{
  "positions": "rope",
  "warmup_steps": 62,
  "final_lr_fraction": 0.0
}
MLP neurons of a small language model. Each row is named by its layer, matrix (down: output weights) and neuron, and shows model dimensions 0-191. Each number is 500 + 25 x the weight over its row's rms, rounded and kept within 0 to 999. Numbers have three digits each. A neuron's up and down rows have the sign that makes its largest values positive.
Before each neuron's rows, "raises" lists the tokens whose logits its output raises most directly, leaving later layers aside.

raises: "the ", "players ", "key ", "both ", "many "
L9.down427:502497507467512569523508487493494481482485486462479471517544491496478491473470486439483487465537517520513529498500524485483501449492517523488489520487533519505496498531509528514461483499500500447478513522539497486508519514479466567452493485483521508510490519498481514508480501520460495490498456491482461493492519533470498530471462494481473509480522506496514530553443502526471475507501476476519517513534527502475531485489472499503458517530484468528488465483483483513512493486506501445488494493490538476491470499420513470529504467512453466452483512478552520492483541499453476494

raises: "was ", "is ", "has ", "does ", "was"
L9.down428:477516497513477506515538516444518485477499482504514531529463517523503486492490478531509555531435484456481504482504499523502515522526492518506519482551449525498491493523506492521459453494525504496532537452502493531521521495491444557542483515515508482513488495478492500495507507489505525497520507508534550480476438499502478511536452525503511506492496515500446484471509450497534491485526477527510514496470485489547512515452538519511504487482526490483459509475525491530521547467473451475509510469556505476514486519530505532485495449490507520515530492503505521512500557491523490503

raises: "to ", "towards ", "to", "until ", "."
L9.down144:477484468480514495486541491484493490512491455488541509484504490494549512516513485502504474528469512472518466500498484542459473485479409482527520482524513493490467504523513489456474531518482478538502471447512516505506537492498536517505529468510475486517525518523562496493533487508492496540519496476510496489480535482498500524463504506482515498538508477504494466447487488555509510510512503512448531478418505488462488517531523510468513485443544507488478488470518538514463482502473500522500484493503481500524526480445536497476488521507526500481539486526474466495501470489503477458

raises: "their ", "her ", "its ", "his ", "the "
L9.down234:512502510487542488468482514533467538472488528532503454486519506475518505485525431513499506479506502459490516498489465539508551494463524499457483497496492472529535518494503513481468534521493536493492495507496460477507505452488486480525463517519449481536518500497460525485519527524514494471507460556490497469497485464500564479510562494512507491534514491511534512541482520509526476528544479511481504495515498512458514455522493497493538495519490505489487448535493505514496504470504531459465522506488484449481504519492486536543504486518509495530480497534466519503501485502517554438

raises: "because ", "due ", "until ", "like ", "despite "
L9.down24:512490492472498531491503480496478493493481494434512546501517510487517448553542491494468458542506492471525484524505499516474501495458493530492504503505481538523511527495535551536470512504494494509495489520497503515484474534493524498503578465516503501498501483517501469504505509466505495496493507501469541491427500508522510539529480494463522497505499512485524483562509476474492487452455499502499530558431519476506501478562468466515497507482523527474455526450479541504507501509485514512494444499499550501464481519503503477519524498487514531484531480467513494488514481500512514469

raises: "increase ", "include ", "make ", "makes ", "have "
L2.down59:526519513513471519514471539472483529505525508534521477514505475499470464522493501489512519552514504540517486488508499477497547523525492546505529493523488482483440469487501513502501487504493490521480527515500507526504491511572546518505469508514501495530475500525526497521493484476491503473512529487477506502529489472531505511504480545541486515503485513480442471535499525523475455445522504536530503457517493462502477490459520525497525495471519499458554505488492507504514532500474495508482497444507505529522520476484493534479465501477566490444525453534476501493519581521523495498

raises: "the ", "a ", "their ", "its ", "one "
L9.down278:509485522510554442498451513468472534517497470515517480477530492494471479492488503502526513514504493447523494515496520500476549512496498454481533493518535474490478486529527524482459535496490497482513524587481484491510493500532481501454505515476541471499534563489505514490472508521479528495520458485481466501516518497511518441508483480451509525529500531502523521580474497445504479519489489515453505501548501478517478476516491491473492516543476468497494473529504518484510491471517487464516463504514482496460487509450534490529512506513493484505493517495499540479489497519482474462

raises: "eman", "ements", "ib", "ible ", "eman "
L9.down262:531503466505473492462467538516491503560444482490487527475489501540493462504518483530508531537517515450499568474488500541511469521488534523480515494525503475454503489505506478467509474470486492511491474534516517499493499492525483539503486505492488499488485486459539456479531476506485486492440499528486485499488473477433527513518473498518495489501562499498497492477547486490524482514508491512463453454552513527525505522474499431509494518493505477503526546501533503495489534528467469458509482489492527496511506487495474498490460535481539516479494522464499482466529507472500507528

raises: "to ", "into ", "towards ", "against ", "for "
L9.down498:515488449492486490535512460513532481509514478495477506454521518522551480481517508526513505491483484478509484479458519554463479524495467509493518510516521540519555482500529493493497496485476491489506493521498547507489487492476520536533549489505497501458523508506520455460499537501529515503488491522474514499501519490535515543487451506492539492530514483488502478387525520506525494512521500508508528500439492473465469440498477482515475531492510512503458514474493544488471473535485540522484487537450487483493533500533517496484494459487480503521527507478482484521511514507542508486

raises: "and ", "to ", "& ", "del ", "for "
L5.down77:480478473519531483529494468495515436521508502518516514475538522499499467509509493543478494498500496475469464504528472507504496517534479526465516577535507501486510473506478469479487496533511510512521453523491505508500517483474528518524506478532503505461492542505494504500489524502465468488517512487503559533497542474481477513463491463497537525497487498535430491490485534528514514492526451501513480468531465477518462502476466501487476526504515478524472500518463521488467449513505524524513492501499457448562510483569509526509499502505452512529536509520483494521504522531534505527

raises: "ani ", "ani", "an", "an ", "ano "
L9.down50:507487486492460503494515456483488474509501438486488498508462538497486526506519458482521480502530520482496509515472524466499518456520504444533493515463481497472477455467451517491493488508514487477478543507458489541441494501470537499578487509517470476483486497512523522499518500537532502495492515483470499508479519514483505505506522544453474496513483514483489452489523485491474580503500503527499502490491553455488540499439491528501522514488477508507493513548511527501514483528507495459463505528489512451440499510512492475475479511526491466503498500494530510494456500515518490536